{"n_layer": 9, "d_model": 224, "n_head": 3, "n_kv_head": 3, "head_dim": 64, "d_mlp": 896, "vocab_size": 2048, "activation": "gelu", "norm": "layernorm", "norm_place": "pre", "norm_eps": 1e-05, "positions": "rope", "rope_base": 10000.0, "rope_fraction": 0.25, "qk_norm": false, "attn_scale": 0.125, "bias": "all", "tie_embeddings": false, "parallel_block": true, "init": "uniform", "init_std_qkv": 0.0434, "init_std_o": 0.0111, "init_std_up": 0.0434, "init_std_down": 0.00512, "optimizer": "muon_variant", "lr": 0.00253, "lr_mult_o": 3.0, "beta1": 0.9, "lr_head": 0.0049, "grad_clip": 1.0, "warmup_steps": 200, "schedule": "wsd", "decay_fraction": 0.679, "decay_shape": "pow", "final_lr_fraction": 0.1, "batch_tokens": [16384, 32768, 49152], "seq_len": 512, "doc_mask": false, "train_tokens": 282000000, "steps": 8661, "dataset": "wikipedia_en"}
MLP neurons of a small language model. Each row is named by its layer, matrix (up: input weights) and neuron, and shows model dimensions 64-191. Each number is 50 + 15 x the weight over its row's rms, rounded and kept within 0 to 99.
After each neuron's rows, "fires after" lists the tokens most often just before its 100 highest values on Wikipedia text that the model never trained on.

L6.up558:30 34 52 52 99 38 47 26 46 37 50 47 75 63 57 40 60 57 72 60 58 80 71 48 37 70 49 54 35 61 43 55 15 63 43 52 70 53 59 43 55 75 38 64 43 48 36 60 31 80 54 72 41 48 76 45 35 56 53 39 66 78 43 30 59 34 38 78 47 90 42 70 42 63 48 52 66 58 48 48 42 40 31 16 56 44 34 19 49 41 58 68 58 51 47 45 53 40 47 59 59 48 43 51 70 68 42 27 45 76 42 52 29 59 41 27 81 62 21 49 36 89 24 38 66 44 53 62
fires after: " an", " a", "et", "oth", "ic", ")"

L3.up108:68 46 64 43 27 62 40 62 59 81 52 63 55 55 74 67 51 41 74 54 80 51 70 54 47 31 36 47 04 38 43 58 28 42 77 50 64 24 51 25 65 74 70 56 63 79 51 48 19 47 46 50 09 59 33 68 59 38 43 56 73 27 62 43 55 63 64 63 32 36 38 52 57 44 66 38 50 30 49 62 66 50 50 52 40 57 72 48 59 56 65 52 62 30 29 56 63 49 36 76 58 48 70 51 46 57 33 35 35 53 53 42 34 50 53 30 55 58 62 64 25 45 60 72 38 46 56 32
fires after: "\n\n", "\n", " J", " Ed", " res"

L6.up715:46 47 40 63 43 54 19 50 19 56 45 54 37 58 55 56 40 59 27 44 59 51 48 44 34 58 64 21 42 55 73 51 35 37 50 45 45 33 61 39 51 51 66 34 20 68 63 31 60 68 49 53 46 42 57 73 33 39 61 46 28 33 43 49 46 49 56 27 73 41 59 63 33 51 49 82 42 50 48 47 31 44 38 31 55 56 47 25 37 67 60 26 77 66 52 59 70 55 55 31 35 44 55 57 53 56 38 11 52 36 52 25 66 53 69 37 67 50 45 38 41 40 59 45 78 61 58 35
fires after: "1", " m", " in", " M", " was"

L6.up863:61 53 54 39 74 58 25 53 52 34 47 40 63 17 61 46 49 54 35 65 72 61 43 37 64 88 57 29 47 46 40 59 75 63 30 57 35 63 38 60 61 39 60 47 60 35 32 32 37 62 54 48 43 43 31 34 15 73 53 62 50 60 31 62 40 62 54 23 53 44 22 43 59 43 73 42 54 47 51 60 45 37 49 56 53 36 27 11 28 30 26 50 40 70 44 35 69 58 41 58 43 43 53 61 64 41 19 47 32 42 42 69 67 50 55 72 56 45 43 39 59 74 51 29 23 39 33 69
fires after: "0", " G", " c", " Ph", " B"

L3.up364:43 77 53 53 38 51 62 13 48 55 50 35 68 45 50 57 52 43 64 52 37 59 52 50 50 56 63 37 42 77 34 35 50 46 45 51 51 30 40 48 54 60 44 42 55 78 59 37 68 46 46 47 45 51 32 38 41 58 60 56 48 58 49 52 56 19 50 48 45 48 54 55 56 50 43 35 48 50 41 57 47 31 00 41 68 40 67 63 17 40 57 42 13 35 74 57 49 40 56 21 47 41 69 53 75 29 43 35 39 30 66 88 59 44 41 72 42 61 61 45 38 57 42 59 40 54 44 62
fires after: " m", " B", "s", " b", "ent", "b"

L3.up169:59 33 42 47 50 44 70 29 97 29 73 43 41 51 46 41 54 71 36 45 25 60 35 22 65 63 57 81 66 39 59 65 46 60 35 45 55 46 37 37 47 47 48 46 62 37 27 65 58 50 78 60 37 64 61 77 65 46 60 52 65 55 45 42 39 19 55 59 36 44 66 62 50 80 28 56 51 43 77 41 25 86 37 38 58 75 55 45 34 43 52 75 27 35 65 70 66 44 68 44 54 49 47 81 43 31 33 37 60 44 54 33 36 62 46 31 39 74 64 55 54 37 55 70 44 57 63 40
fires after: ".\n\n", "P", " P"

L6.up176:43 60 73 53 69 55 71 45 44 29 50 31 39 35 57 56 46 47 43 39 34 65 41 36 70 50 69 32 60 59 51 48 56 61 50 22 67 47 41 47 52 48 52 77 49 76 31 57 48 22 43 59 70 39 41 49 28 78 37 29 48 61 53 47 18 61 47 24 53 21 77 35 27 76 57 49 67 26 25 65 39 35 51 58 42 08 44 40 35 54 61 39 60 64 64 61 52 44 41 33 57 67 34 79 45 39 38 49 52 45 56 75 80 26 39 69 63 17 51 50 54 60 40 58 22 74 51 43
fires after: ".", "0", "5", "ip", "4", "7"

L3.up62:46 16 49 64 39 52 43 24 28 18 39 40 46 38 44 72 60 58 52 57 73 76 58 67 50 21 71 67 23 38 53 15 46 45 38 59 49 51 52 67 23 53 73 29 71 35 50 42 60 52 28 47 71 57 45 39 52 56 29 37 64 56 64 50 59 65 57 64 48 48 45 54 48 54 74 36 51 77 68 48 75 70 32 68 71 40 48 55 28 36 32 37 45 53 68 29 55 52 30 46 43 47 52 61 62 48 65 43 45 34 65 38 40 31 48 45 52 36 47 61 48 45 43 60 39 54 55 49
fires after: " B", " b", " was", "w", "B", " g"

L6.up285:57 75 59 38 56 77 28 78 65 27 54 68 37 56 43 26 29 55 42 54 48 43 54 41 67 56 74 36 55 55 57 42 39 45 69 47 30 53 61 57 73 57 47 47 40 44 54 40 80 46 28 57 60 29 61 51 60 49 66 40 43 73 23 42 36 70 29 45 32 43 57 44 56 41 54 39 60 42 51 60 50 80 37 28 54 38 35 80 16 63 45 41 56 47 64 38 47 51 33 50 19 42 72 60 69 63 35 41 52 59 61 41 79 57 63 32 61 46 43 23 66 65 28 49 67 61 37 67
fires after: "1", " B", " in", "A", "ib"

L6.up401:27 59 32 50 58 75 64 59 38 61 60 48 48 40 33 39 34 35 33 45 38 41 52 45 41 66 48 35 42 29 83 49 32 44 53 81 74 49 63 21 79 53 80 73 23 71 46 62 39 21 56 86 38 69 18 37 36 69 48 37 62 61 47 52 40 62 40 39 49 65 78 82 49 75 41 38 49 45 55 47 41 59 46 36 51 39 63 45 38 24 45 51 39 32 60 41 43 15 58 72 25 36 65 47 69 44 36 72 47 87 58 36 56 47 39 35 50 57 49 74 40 24 59 78 40 57 57 21
fires after: ".\n\n", "\n\n", "4"